{
  "num_hidden_layers": 11,
  "hidden_size": 224,
  "num_attention_heads": 4,
  "num_key_value_heads": 1,
  "head_dim": 64,
  "intermediate_size": 896,
  "vocab_size": 1024,
  "hidden_act": "swiglu",
  "norm": "rmsnorm",
  "norm_place": "pre",
  "norm_eps": 1e-06,
  "positions": "rope",
  "rope_theta": 10000.0,
  "rope_fraction": 1.0,
  "qk_norm": false,
  "attn_scale": 0.125,
  "bias": "none",
  "tie_word_embeddings": false,
  "parallel_block": false,
  "init": "uniform",
  "init_std_qkv": 0.0345,
  "init_std_o": 0.0428,
  "init_std_up": 0.0493,
  "init_std_down": 0.0493,
  "optimizer": "muon_hyperball",
  "learning_rate": 0.00918,
  "lr_mult_o": 1.1,
  "beta1": 0.95,
  "lr_head": 0.004,
  "max_grad_norm": 2.0,
  "warmup_steps": 200,
  "schedule": "wsd",
  "decay_fraction": 1.0,
  "decay_shape": "linear",
  "final_lr_fraction": 0.0,
  "batch_tokens": [32768, 65536, 98304],
  "max_seq_len": 1024,
  "doc_mask": true,
  "train_tokens": 359900000,
  "max_steps": 5635,
  "dataset": "wikipedia_en"
}
MLP neurons of a small language model. Each row is named by its layer, matrix (gate and up: input weights) and neuron, and shows model dimensions 0-223. Each number is 500 + 40 x the weight over its row's rms, rounded and kept within 0 to 999. Numbers have three digits each. A neuron's up and down rows have the sign that makes its largest values positive.
After each neuron's rows, "fires on" lists the tokens most often at its 100 highest values on Wikipedia text that the model never trained on.

L4.gate354:453489500468520542459449509510493565497435491521510544462468461564462574545536541442508511476523497450462531524473531461484590544526492587584599544540529468437620513492507470500526603539484557450481461495512525517492497455533485479531459540455443535530540477464452502542483491465555483457603477473556545458483453461539581520476460516484490467548515520485509487467531566477481559494559580428468434489488470473525409465471475564537527507491491482510507538531455515493523472603498493499517547504495481454512470442416448522475468448509479498483446512463482452510466537461472575503454575532447534479480486474458492497488452491524463594537551510523491455499494469527549491467536
L4.up354:530431447466618540479473524513479544459453560479517592506503508517503523580468514465424520589479567471502551503504515453559497523417502514542574520525498452514634514412502499480485496574476487445488510440477521532475494435536500537501420561471491443461548557449508454541541485480477546518581499494454519558530493487534545485533456514538496491515509446548508460520533563482513556473511527503470438480509511557565484474491461507512480459482477524449497461484459564511505477546453425499498527480476544465522520485510503548521476438477490492444530435467473404499467557481420505511549488487434507479504437525457483471461533515510438503501547444517475430507433456481577453478522
fires on: "ar", " pr", "v", "r", "gr", "rom"

L8.gate294:499550588544502548485510496456584568585547468500563452463539525474468497523439496463457489502488539425557498526558475561469493507501513471452491538515519508549513427516501502484535491413537505455492552460547526484570480507509506512472483498503475530496432555420549518466590436470574472527522436439486552572522573484476464537525483500498526492571493492465448488537503522524508473471533472510500429502421583507470485524483523482509498472489461565510577456463537488454532529470485518519508474543504558513489403500513527476449515545528586514435489483547560471413502481485565534466496418496558478569545417547406579502516544532494520463487499498491518452532464477556485528519521
L8.up294:495541487598535461459501505441505436504487495478516485485527519477495474499507489477460497483454466469500454527525498537456430507549550378441582394573531512487574448477528451537520527460577458506511500485501486529551509506507529477543457522477551547509518499452545532421574430513560492470502447477527527521513534476481515580522537541554513473549529562493468526510393517452528487487489493492455458527496508514493505541467509524560501493476498593551527419503543479490570494432456496573504474572521481484528428460599517532449456559509512533423492474566569459498461543536555538472467483512533480583464484537465542486500453507467515525528441517487515539596518526531491541526481
fires on: "ed", "es", "s", "t", "ate", "e"

L4.gate254:510517446462518533510517509525508473448524438479428478433557508527447443538543491481472468458525522508512514504526497431501493512506479589465513433491474560491513503471552417499569520476610554476487542500556500452511457519511516506446485533502421518539606517485535494511541528491445539524519488456499498491506407510522530511539554487537446523506484480513536399422520489409456496578503526506405479501506507476575428557483488538560525527596458457461470509463552474441505510480432479521490449468571481484482562479542496523516484542525529513450441481547437422465493614511506457467525521466518476531543462511463461516510454495462504445485481525475553488432589502489542509482547
L4.up254:467536478476439485476543510494524514501488552529524394526451485492468433482481485490497487472446591493498586508563525444521469477473519509464521459517494542495524529460554522510487522511563516565520491516546479518595491492504541446484520562496459501423524518508518494472493496496429557511523428439510476483547459508483507521499496481474484567542453543563505538471536514468494511542555579504486499506509455406520428505472486538531452504532467446469527452561602513460549469475427478532477499473458501467425493546553490495558495533579552494540530500535440409593480579517476496530502512512472491466632479544504440512477529464419481459546503593483590512481495432514454509512510
fires on: "ud", "id", "ale", "ig", "ch"

L6.gate200:462451478497498562492553453603483472484538460529401482481547546468455462527495501483553510500564504456515518509509486485513527487514560429491396564471523457550430515542477466490501555545500536528476468491583451531509503530453559556493546510500510466504509515583440523475587508482558537452541584548491453516522567499436457457538472513529473517470556554501442483501458430543493470430523487456499529493467501544431442497484530538497524502583504452461503464490495500516538534565501537555537566472451552451480529473539516514486518489461598542463501476538504433474535520576524533545507459489582549580476460466436521503511482524525512552446492507524475506522515471534517417469580
L6.up200:426506509534536464542517464502472501470471489534494487574509457475465471492494480441518522550556482497503526452563505471418557492572558536476481558543545444541502547572441493491487544444524506508498500536578490469503471479471502568543513464471533495476543530486463502492563528533489493480468472535423474449498560639474463474495536483593382550485484487487518518502520458528446507581533447503476507496498547530528527478547454559430435523552471526500483467500428526505450528476500456460489397470545597495483488528513519546475473449508463464460527520519477558399490474503545527559547470520470535456490449448518403464418526402494531546498495487518455475518513504475485505518508
fires on: "un", "or", "ar", ",", " |", "en"

L8.gate769:553512478481528467512505419542533523423450455495513501532505536503493444496480518499497524536455473432412498436548539528531507521635570492506538482498496519498452493531507567522521554504564461522568511522464467519475533473503519491531520575484453533508429444501439461370506504503509486508461538513484522490431511502513538549593485531588440476560569487532497450557465521453498562510492532599486537527513461441437436576509496469443551514437492505490485424539471490421575458467504479531502511518557411443553493481485511509494517585521494491484457527489562475548506507512440481540582556526541506464480509481490540507515488480430505539516475472522498526505516481488541520430533
L8.up769:550462512476544549502530481489509544481469452515491499555484518494469509591542530513459564502497467507476456460507569513474463530577571508478537478526460499479516504506545539554464514464515441488548564531490451486450536460476446504558486530465425509489459484530428539464524474572471506449495513557519519436471567443454508570528504469554524509575493491550441460553503449453495506536509514519464499566513517471495458579489547386532554541473568543463476501524500503491566428418540443557556500460527469526521499536486470460449550533537463470442515473564520476493555524561430564522587547465479471476523529512498577480510485443415455542550438558550511520520532488545504494454456
fires on: " to", " and", "ly", " also", " or", "ater"

L4.gate880:512494504446551529533548535457490515499505512425473472499508587540484496471538483488502439507594461501442488504505519507491464429432463493526512490502471484524439492482570432518414549472562507497458461514520431514455497530485594620496524526482523496526493468519509468525511499513466438447527569474445516543498545484494475455491471502521511546466530528489475566572494548535475507467423466479425508496545518474499476500536435501469539470536530508439451445532550514462479465623531522491449506507482541485448491533500534550502458541493436575483483480465512527387533438498487582526501495451518472517533543437431473505502482520440491543396522475457458489582477572448528532430547
L4.up880:492451507479566548479481568466424543504540497407559604451488514507519485527508510563493482510513473501537454408475469489490534492470502474457453485531495517507471507480467451524518484461612491489513453504510541498484459518408509545551499539516533555555470526546473500507545503494477448502513535477467506452475531490474497492474516535531483586488459515438490497541611482557450485470444514527400508547438578571461538526475480436528506477526562496510533543531509487459553443437551474517491521494476502521475490510444528525506476542554522446495455451546561492427499488383485442497525467440497521448488511493486554496474476450377533526470506508563486502411549493488560536548433
fires on: "en", "=", "du", "inal", " |", " United"

L7.gate723:538453457532559444506505470549508557503492511504460432435550529473492516463541488506612541563501543463540539479482464512510524481539574465454498511514490500520559516447492507507459534488527429492452463501527500428547564412524478487524499501517444461467540533511520501510471471411447560450556495521506517481508521404531451434497528482494565525481550537423464471451480533434433511411480434509533498495490480515544439495465561448443468561521570519492473467496488487524485537485476522553460530498476469506526535474491585567478481442501497413472519396474525484583441478583466417512483457507458533460519457497531529513471451476475438505544463500528511536521532594528506472456471
L7.up723:478507501498590443513497448536542563556581510488471538493489445470462522398550546516534507525443485558451478595518503459542457517539543477455510519520526542449495475508466502463545450528517474491443498547468455528455524439492533456422394494480526457516509583444520483503481500493476570515511534545498488497526485511513510498514504504520485493516591460543559528481499505538597497445494483541515482513550596483426404513500456559485474547498558439514461509498417520510559512487492565499483551501561530525542535552523499482525448480513514450498504516491523496574428535483511476598457530489516554485506448486500498446540500469533497431513536388504502448467487479460501499584411
fires on: "is", "er", "'s", "al", " and", "ign"

L4.gate2:510433511434422468485510508528467475466499510504567532496512575503498532450504531536460503470436430475550517534461467511516513487512533473465455458570460541471474469439504449472439515502474498505538542513536538529580561422516599524438512384455491448474515524580444553528589481543458511504587477487442517488442540507508560536528516461507478503542505514532530482427594538559546543506498555517495528509475417527563502485480483516464497471484486505494571538486488448518500447520446458509569497533508512553513486461482490466536512506505454517460582525420564521437458494489486444540530506420573464463502494508433520472470507533459460522468477549517506548512444531523423539513579
L4.up2:529460566533513474509563553575479521521495483546462485529514548479505477495436498439561504524470491453501473493538503537484526499498525459458450461544473521542518536491484442460459480489518497547467490512467563460500535502464482501516535439488553438525506624505460427501487518509520455506513468484550549460542482420510545458545527400516532493497537399491530508478560523525570565558473519511466561494535480484518533502430447503490424497449471457528505485530499485460535420442447568439504450510560505550530444479541464495481519537493358544448546511511519489487443476539504472516564501476512571473523553574481605535499475475490540460463489587471596521480501548506494462488543
fires on: "il", "ater", "am", "art", "oll"

L8.gate394:497451524518566529463497431417493537516490482487514589492513472492574499537526546457508568505471507515465463420456469518535450479524475477505490479439560548521509504452491477493485543440483530532470591487484484536509501574441549490478502498452568432541474527462542484529510561497543517510455547520548509585575495471546565461511498457482511497534468458488534593551468507500554441528451476511547478536486604565503504449487547559450544551567471509479514454473475485508435540473499538505455520544520458374513430482416403475548492497469552512530545455463490538463488523414537426469522522515550570524485443465505458519511489499524471487531537515517462499465588489508502528505477
L8.up394:578530488513489552502499439479457522505508537530481508497495483484562532537467549494566397442514554581519454485477513516486584470503557426517549516408561491546548452495470423462519541443454571483436521396484550475515495516522485486519518497543430543472481434459510497543493511525474473600498480517549548468513497453520452519459394489504517496565474526501554525493372513509466506508490486483503475545470440538513480537513495555495516569504442551488517525527481565518490528491505623427435480549480486508479441479412460483521503523496461517497573491477569551465470456457555486456571507526505522544499477527493486462568482486526562498554478539537501504492477513497479525502456
fires on: " con", " the", "s", "es", "ed"

L4.gate169:524466496522562519557528509519532492501495484515457530493496511542516492500491452353449507568561489463534530523532540534518576496515534501506477483575457549502477400502444491501465432444542412466485491509490483481496497507549512520452512494563445477474513481538459508504468474525424530438555536555435465548495498526482522433459453510555508618461528490499489475458452572517569442432502520536515496484512482540520530468535479407479574485525525481451459530461484506509542478511488514517506579464502534503503554534518476438455488549429486486520465544455534528445597467439441533514487535430447491389585482497538554547513530445484531511541452522528479532536513491555506536468481
L4.up169:476529550467592490508461470539528455559519522520542520537498477376461562498529523485525552547475462513434543498493457499421458469484540501416528541525423542575545528465466585506490501572493507431491515578490484546524486500498463457491426511509509506531486548459559475474487435520503503486489474459458442482463568483540536467509455485577468551531430503494588508498516550484548542463516524474524456505534462472534547577524534553527442516508399519525462478424590483531496498515498506484473485556369533481464542557518557499584474495475491509483524513472561453520487498535483458475500483494480510484536511553489438484567519524507515468484566492502404507484432489519467469553505
fires on: "is", "y", "e", "ig", "er", "h"

L8.gate457:487449456475528590496509542601566496494371445458448454469586476527491492512518490482524501493454532483456451459486472521504490440489448530496569486496545511515566464450499505536469543500486514456480462468451539506477520522464519532551543444497445483439544540533502506543536437526505588491459487483555490461498520549476528520475481536487440410510518442409559514492467398533445516510515470418510462484499446549562519507506461545519523482491473547555543509519545514537547420544462509446550489568499519481469497455477453509449465524497479460411548440564504488527523473555524493523445515571532542446483478450582519488462466482542472514518479526560452504493479470449483486406535
L8.up457:478505497570539528474476539533513533494477512503528542428538538563547454588439483534443475500563499512470480491531499582477464471538487580538535447422497518476511472482490523441523501479424489472492570510569496520533535519538526556449519483518460530542537466492449510534580524524457483530572483500548486491536533512531451433549520496473551426588600413488497520482493461529434544513484534501466483481499440421552545528521491542439505448534465520556515513493543471496543444514443541411485463547510499459507457445518459504489499447472522496493534480494478447470538432472478468499446499550466474449475461532452469500468465422441524476468584531470405480452529480392489521457499
fires on: " v", "in", "v", " V", "ar", " F"

L7.gate854:466520517484476523518459542494470482500558534436501470458430526502463483488438481534528443411561502492556507487476489506496437484460476494545526549428510530540524391490504475534459433398562538493541478480496480492529460440476510528504549476458517416506431552508450493388527462519524493506502452497539454582578472487551502527545489550499487517544498578533543461520524508540450540452494589492404479474549571519465492559421533513579537540507484563496435459496500458458539511460511490540481456528532497537497455459545431507472554515524575515447528542494470490470508545464509543451450453514438531582545481556511472487497487509566538456495524469498470544532471532554551477507507
L7.up854:534524544515484464414470455466553592501462458561604471506538531533470470507464464512519412548546506446511565522481443507528480511483479472488533503474510501572469489559490503431443420523525583458510471514532452454504434489469482487477500519521539605524486510505491578477557538491499539492442457445455471430476483515499560509420527458419515433553462494545520488516438471508433481461535561469589487503513451481454523514499579511538492495505502532504508503465557537522471414445427483557583486502512476532541515496549477503513473548500549467423402453480525558508502496555483548450474473501495451489529498531450456524513512521583460543483496508528506467500469563502540483536552
fires on: "ed", "ing", "s", "en", "st", "ted"

L8.gate527:484476527398512434540585462455466492442462513486559496557472487576484525456536473468463420588455480466525468443466523551492555558505483449535535500543541460460461420472520518461514519498466522577528532533484540488539583454493541517522484505539478520482507448479528559427502451506477565454496469568480497549429443549507454502510518545466474491480539573542491476485498482490511550437496528534526448470531445536520448497454474432499455527472533511472428511528584514545567490447500486541503507482538462491517491479563492510487518505479501436484500539544546528576493481503494499481516519549453538485508589499494473544550480517464469394495437514586588499435534487542493465554594
L8.up527:546543536551530510533531466526436471530505455523483552471482469479548458528448462474437508522575502545536509560513532537469533514522492563533482484470498453457500451613465545481480502523549456528539512518500472468532495507519510465532504526536481459495564501489421469455518488484473534452412416496404484523481531544492446490530575484574489539584557581568495534546503511509518476540441460517540491535625497456479472479456553509498520575494498448451461522583502499497457527479460520472531571468521459511431496511449526495555458513585513514519483501465555420491506547530481454509477475472510457487472539540491482537546469440464555527460494478431617524436509520510539521464577
fires on: "ly", "ater", " and", "en", "il"

L4.gate40:484501520520584608504495452511447511500441427436497511458515504499494583481448561495489490437439496520487428486539540446499416470514479542493486543492546465503525478444579517523404505431480479507514489567462469450443530514438624446497547453459616516457522466487531475579509542497555464462468497534504519539454520443502496539503492542542566505545506502494503521517540472492439585497443477503438521502444537503400474518471524555460481492442524470456462476474519495492516550572519447554457484524519522482545441514479534483515532498480530512529468534527561452436478509520570544510475518489533511513521484488458466455535489499563456492440556499457452562526476500533494559430470
L4.up40:514472544515487495533514514532497499477477479458517533456485547547479533467535467524473482448478496446511458501510440499508484517514521532561505448491487570493519460542501533453421553510482422494485565488481455506545526535439478462397481482497483514557515472412479450509460516517530486499563546509504502487562459425517535520492545497481583509532424456516499488508484586479483525482551522523459451548491549478472477504517458519445466460546483431504451473496494524473564554567495509547493449542520522501575516429543586466480523524498541564470574535452449518578515465536519482504448549534500518504442503501505470457626459542596503503500549518457373596509580461490553476456556
fires on: "ass", "ot", "ies", "H", "us", "st"

L8.gate302:466516508503554512495577402517536429563535479537462539493510465534473502548472507390513522532461503450500482470468535549501459488520415495519496492473506509432530455503520489475551585480573537519536455517604556495489546552515609516513476515538488507514493491473443470496463437452439469523530507486533508510577530529498473490546465510575427489524544513483506480457518528579449464543530551539565497507496441539493477476558435486479498559486489560525492515539460476464405529533483411486488467483426499451498471512564470522565526411462423508461477496384519535532572485468444542489508446415493533519503508443506508538540508520482491455473526465455483566519490496488509485540478
L8.up302:555520578447555508459539455461562542583535504485537517433573461447498486541544496423499547502519488555513502528534452516490484545407501452623493451506469506488463535434528453527470578522476609524490423491562547470454496526527570425552447554497463596484503473501402497592527499530478494480505515450551518548455495537530530515508468475478484556520545454421524509464450517533498487481533500508495481486530502468422550455506488498460506497454499523496475457437487525482547479567525472428453508520436426424508472507528493472513516502490462499538463524483459487470518462496513500524463563494469492425480513544499511557525504533521450467479537522532544541541412458549521510525542
fires on: " V", " cont", "v", "t", " Aust"

L6.gate26:538519478537503442525539487532552518442539431551503488518556489473515542496453551540542487516479586472445482524551563496540530588544480514511525525584589508458429570477584498576540479508542448525493547464512493489507492511507524498536417487489485464526492483553495548515504484504440526478465459423540514451480494546537466453462501448465493412539465445540527460563466450510501524453530422445490482489502528415516464571496492509476481506445457502457572504512525507517530450500548475558449530566521486435512569488514530508522576425460527497527445492463436448451477535431511461555466549508537486541527434537507476494456455558557484597439557481518498487548510541540503497534481
L6.up26:493557570477484517508422506535531500556562435537567533451502513485494478492519481410443457483470535502496488509502518545443494555578519427523441553511483486495466538496543453519478481515509479495544441502482440527535490527484547575439561471479488439467443497471517563468488489496461513478490485445478463517527453530531415524487514385486410554540506505500514461484442504610533483496527442491431464491484543423442434536476530525507474536489512544450496456530542521577574542587499439482464494497494494519445499447522542492476541460508510559441440535527453527456466572486530542508473511505587491565514503458492516526516522523457562523509505514503501524449435563549567509538416
fires on: "t", "ur", "z", "anc", "e", " and"

L6.gate653:565467575548526411533545463562469568448516465492438581487474507403527440548492501541487500562491496434517513453447508494483486468509509499482478475496461493424523494490525513443569480506497438540546514518534527551499539523498528477493472500473461486438586455520496470511506521489536485539476536461541557453515474519600449437501539415484418524444519471497425487584514540513569449445474499443555493433554458440551458545470554504487474492531500485455550433481489516497462482478552557512463539520535484509474473448607543538572515497550528555524472549520456426529500531476558515489539475494526551507515511509447446492495561543494504487486468522504467513482529586453549554523451
L6.up653:479522437498468450460559503506472551439559509507453499437512445494531527449483512498496469485590464510482514527449523524529511571553462568476455497514526475510526561478570531483494536448547498517517487604498485499535544485421474525512546473476459463546498400532509515483532527517531497585495468505582486466513477444506503512471556401552439508547586524551508516486542512456527549520522517470534510469514446475554498520543514488594471464440429572449443472552473478549422490520505532472442472453558475555534473515474434543506559514456483545561502543571465514490514446434541525557463460550542464456509502462447484504592506465453485577434467533505500527503498549533527484504468
fires on: "p", "en", "ct", "s", "e", "t"

L7.gate642:471507536525506455499470458551512465464508521498509532505384541504506566546491546579554495515489498510429505452567522521587477495468507519566419476510492536537484503434582610476512526507594491448528427486461499501446469551493496472488416536531432531578460510456532557489503500539486532508496499428471543476460457419506514517511571476499494547533517482490478443535608556492517566502469449465473529450491551540482427473458493449392515498494485538457559562464504474450500481506473459443472487537503529512506501496478511492498430564509516472426497526578471495495467568475498477537442570488467444507576554470422528461538484508474486512523506420520522489480496509505500521508460
L7.up642:497435499537451545444398535514441499492560508524473511517427548481526598536481433495446497504480467505491462495511466514515548492524564563451517428523487466557539513527469455481551521468531515474581502454513567465541491458508498496515488496540477487536572492489555501498462519541499520483547497466492505483457423482521446512568455527562429490472472465546469510516485444497527432503549482474522460531474483492576506444548463487460522489465488544521546502437528570547495419442496531558546467555537469465515417421462437452455408482494493550538429453560456494501469569417496540490464501554492448524498474443490461480485503417549469485437515512421487508521475535464510462586528
fires on: "b", "n", "p", "d", "ul"

L7.gate739:493555503578535469434509497445560550521531515453515597542611495503530515550456462453498469433530450497479536515467497483443459501498502488527521489474548461539587474528513496473542496494570439488476487498500507565525497588598506452456479460423475549530506536449483463439572486508479502475513504535522492531506494488470446514504452484425459481567499527542482499556460495512517498556493510441476443566575627526473536518446528552510483468494477520488506444421507496492533447450533491498469503557479500448514462565561563440484540521491508508486453455490489495479422473452600447481539484516462534503467472584446454502500476509504541521467455536519484408531425450510538521530503
L7.up739:487474544543453481511486424466515452478505455535577493528458459482522526528517533546505417526443487491568525456500440578533496562467521430515517486441491435484467524475473462456492440526504454468532532479536458553546498497492481556514464437533546535536427480492507450470515474508488438467512496450566488520468529527468510485540467512453568519484480468463458524489457533451502430491423495537446494482471584595447499527488513479489500503546486560455513451505550500481418451402474520565565420541526449491522456505563442448508519499534558481444508477513447512482472460452553546502456473434453618451509538527491496452555518568501471439544510449528423467478492506572503530529505
fires on: "ed", "ing", "es", "ent", "en"

L6.gate440:498558541504512436479515518508522521434460522470490460523531584535419553489477495546488454494468525481487496444484460495554522501551582472488576468570510523461502496589492459546472503448495398533496517569498493457580469450482463468469492527576447534535471478463489517474454546427472530448497509544537498570466460444447541509497493478551578460505487535503521410510525517461438526471456468547454469495512480441512457559439496513528494498495459512417434543481496509520525511529486571459508468517453460532528501530565487492554493493479497492436567572560511538445497474582461577505489498482509471518480507424540495463501513474516383544484428524503565521515481554506391524501536
L6.up440:531510473494563470580470475538489564545502455463465592495552513492542492549533536444507498477464498525494526532490477467548454460534541475434462445525538480539472530543537440510495518468532536573481446468538488548475476504503493516536487487501527441519444511495536514499536501505518501452595477490508562442507472548428468443479548526540548545491516474464559444565461432489480499538516541442500511422560508469456551554472472495455518479442519490447394557590482530575544521521477464511538500572518483486550467462490507436533525467536539522566456546518516483566463503519545558450551448463574448462502561485512527596502490473529444529432512559503525551561515589555549516488508
fires on: "ater", "ly", "et", " also", "urn"

L8.gate142:481516536472540483487447527527509535518535446560512529509597527502500518562465521494489457481481546465502514554521480461469502458503487456533463476475459493514527428476531489481442509401523556468515510479550480537527485494526468506412500412440531493448465555555429538507549479450593466534512450485507481600560510496456479493535455463465512497512533457444537500586531455500501516544487490502389516478444559449511557396570494570472528496522555553553540452518562535470448477447482582498432469530578508451528474459511457477486459481550519467487495453483472548486513512486571524500476433515504467570460481454496581474474488499461527452504430492504475445491523511450569452538474
L8.up142:535550543517523487487481517458523533509510487491490515500515556537480483585466571530471492464483423461613406482536530560500465551474536430491482533499528515487502472512534476433589533483610496480614580491527463489523471487479469476466431513476542532525464525455571522431519405441578546530498493462490483446452534472481493452471438435530510443544530493473491472510434476509503561582568531517523502481426516520519456514453470507491524525496501532524510499487507512456502455569530550460500469488528463495526456518558416513462490492470463499386439442542539496483514537475547528409509509511491469530503466484501541493511519494552570503457511466516569453512511564545484561463461
fires on: "s", "ed", "es", "ates", "ating", "ated"

L4.gate653:487518438454460454456500568546518470502457481467510463454527434504525582518572457492521468510500526472529491495544560491558486522513571523463464477478446497567447437475478472514462553528470552480478461458485522522468605527573473556442452456534517520484515497515578514458503532536567581459458469555519536471474543571467557583477423492574507506518501511466487507443530467577506509451478532536438535472472524554519410566451530482504602549530441462500479476480492448519546451538503571473491505524520494523551543545558477484465537574498504450429513469547503477496501482514494565542472466565561472498478491465526452514544536453487431526491476516542483514487536480390509505544515
L4.up653:486477543555493388424550554513533526523461461569490515486551467487495518501547477482503425546542483560455537477573539515516500389479525533460562511461451527525425481497405581427524533440474497442531494466563461500483468513575543560471570539420494548473454543463541475451505526516512547566509405481504516468513532465542522490509521487481501591477566480519485476448514520554510514457434486459439534484529531459494397480463500447461541491490526520504534546455459563432534532510483566482487553450504457476494560556500533533449548498544512507507499517476473519485541488507460503443460495503440495517518479511533509490526543519464420555482484438517483515515531513430448550525534
fires on: "out", "ft", "ound", "uring", "ing", "e"

L4.gate851:548516486514481543520399498534460508488502567512482550452517443534459532469522509502459493554497552550462493493464524540542502517531536547473557468498596501478532534544545487449468496471509598539516437449465487543532534500564435469472504493502437530556549470527470597470588505480474466525480474519535512504584461518491544563446511480494493516501474529495502503476461502480527400461512540514417509555514506494515504562524465484440523470525523569493463420441524485495498421548513450411546488387511490531561488509551469511451542573512522481451466533546460477512543577572446466521510520517432487430572422521532471487474561507482532444500524452539526438516469536523495543481504
L4.up851:483464509455586478434442542521522471508519426508452511474582518474516500467514517548494473463548503453502533534513559560452502552491463482488490483510475526602470540526451536532471514521470505422445545513468536499488458514470513485467485472532555549530486482497535449442601524503573446477489498505511609542505524463537509540530518465519515533535553510548507478459502526534530507485496549518503507403515492543465456392508501573440521530445484537413503500444523446517451459530512542428416577453470482480550516459478520536492539490448494473500598503501531517448442463540479508493565366474545498442549444503494546498493536511428488529526529450571461518527512487473502550533468
fires on: "ing", "t", "ince", "e", "id"

L4.gate295:569540514546532591502512549504517467481529512529523535480466449524497530530527513548446557507532485554534550533490607538524465568533506559438520465569566511429461504502539466414506473450516508462515504562405517478588480512551493508436506536425489552489568565515505519450502521525531500516510479499510481495519450444589557443520481522481473518505497542520471451555551475469472528476431524472525483522516528543473485565431513503517495552521494541427474496470521437538490529472511574523476537539485492534563566501579484602452520534483535525564529553511443451556557508486552602477512491521538456543543518510506482457544511467447503503398534525484533513498499460489478459518570
L4.up295:542489512501515586527512489529515533465486601497485494455578494504524514477532499548441356458510505464544555511525526525496538467452520464431483498449484535492501489464517455505444602475588467486488506568430521539485475479496518532477509538518442496461521539522477501483511512523518508514472535523454506503502414435518565527468521595501495507501461589481506465490514465480478502463499518434499466544553539553454578539437508494516480481493447461447591469518505449504450593460483460503554487479478452527527482497499520526462496525508506496503578494430504423530540449514513512501459479504472415538536517474557527558490565523424543449473508547499469431516457453525531407601556
fires on: "id", "ad", "ud", "st", "od"

L7.gate708:529486453521521512486547508492501532481541513532495555506489458481486545491483535498521482551480433457499507498494497607559397528474526430506592550468500563496445532494470484491483535515556502471446396493533461547418554556597506409495512423490423516557443465524537486441495567535457565487487518496512541533518517471483494524566538417456508532505423498461570477504584484544550480539494480481507492540522542514504469464498476503520504422450522510511524565473528528505506565475548575469505503556561485522586527454510419471474487459478512544450462553552485480476500462543499544551487466503534479546532559446505476556579499489504527480516457416473478437554510451513507508535476
L7.up708:463475485519469451439439436431580537450424474531512516585575522564526529463495551465537499527522456518527535466482480531522488540475510521511507417502471431435492487564477568527500519446469517536555443501489500561521521485418511521481547499656462460448529478479464471521495476471554528451493529490463514486452470454497523551489505462564483482476492522549487514500505554456513499530487547497507450511549621521512443547436453466482450581487502496538539480431543544471573515537509449481482435511461509567449486550539475443467505599492521469487490536518504524450480569513542588480502491466450473454487479545500500456523570463508483544499450508500477456485431482438492481470487
fires on: "p", "ult", "an", "ul", "ear", "th"

L6.gate264:407487540456523508460478527531464557565530415505542516512438485512483531509496496482485482511515527482476505424532487523470451519553528453540491564489472512506473432467518479468450458479474369481516435482464524510522487466591392552464431446537512454534532507493516505537476470500512454535508461501436479497502475502543571501502512520500529542522486552465433450502410446461436512542523524523464549463493528524498384503461439489516557453480588457540510504508573526501482532484493503531501525538491542473432436565442516435448481482532461541488426460465510490488502439526552516543521538502508536505499458474449475491473485516524443485593466506501605429441522441487487473567451
L6.up264:531515518538564552530460478492486552498551453497516538487456533484452540521506552523457460538486533531481449594496557480504608428498449499523557462509444450523517492451503492471499443532495425491544523556484456578547508449532511530572484474483534488518417504520434455505470469565524466525474478539536546467545477460481563486457464484530465459484492540458489503529491454510451477511510548460543516498480510417532500500435443488464460517522498488457470556566507540548491498501513494519484545470504562474480522556483470510546474465567499580410547484528522460500531493553468553484391518504571485441503474468554517567423581475464473495538429533506445456407463607454526465504480
fires on: "et", "r", "ther", "oin", "her", "t"

L8.gate506:546527515504514447539581438528489529607477542500553471652511496496491480451463500448489510452456493510513422511546494492449515524534523522494513528503541460424531523451537504488523469429563463466512446532584464543467458468479496411533491579550496513458447467518488512471432488462464434530509437485489501524499510521474546469519450468470506513546544508541522501513445503483425427488415552487511631485499458495521526493506487452498459440459536517473547555518570475511549559465527486487495471460517482550527540477537431502479514480495539520498490515487474446527475478508548486465471511493576454470465543544480489500542504481509454428467478582554529581532558451426520568552503
L8.up506:450446561493459591534520495504518459528514418527482484466512484419486482425481565482475577512470468502524458483528507514532543515456477519587568557472482453435481413547560478493519469458529509498477453495540519444488490485523486445506480526625481497477499541495441522479508503511543413491438521506487511515480587529531542468523458432501477530501528474450429494525514532487435433485562480496460538516502480522466478477484559501536543457486533473467474536526536528454526554540490582612533482500525441468479474495568454462461480500526555459496429528549456529462491458424554469577500507493559581460501474490461533517467479457432521457480552555459499502524468449447457575516462
fires on: " re", " p", " cont", " d", "t"

L4.gate189:535517534457558515571510525555500541432564522496544518465459513477449488496533518448480520460563417520503517497473473498501523502506496529537525493422558497551502448493503466530510476490486493523529467466466512569566501458522533567484532491429493517505531560552460563572443471518541472495494443430427549521472536440478460418444489543530499439422531510459562510488540548518446506434476559468453473417516496476503559430487501508523434472483505512431536451506562500489504427481476521476475445519513576588554525522466519471421464490449525535473599525472460482586542475516539509559511438515485501472541509471535406543579458488555497500454447502540504429524503512474492463488471
L4.up189:559584462493488563564468537494499537515479514516545486468454572555503453471515523434542510477532465510521468473402523520510509520448465539499479571512474450570529486492583453468470502507555516473498447467523492525568492502507503523466561518514483471503530514536439566511427555572550494482388514463492492512470563529462510513503479468523454544540599498485618471462507499443520420505427551576431453524433498516510569528460477495475489508521448493458508538552486456460479405525486512497499434470570596477515514528515506544509490519476513520559508484553522505515553472493501456555506441555485514453539569482501424456560543483482465505516514492496568428533482487533476507442536
fires on: "ber", "un", "ru", " un", "ife"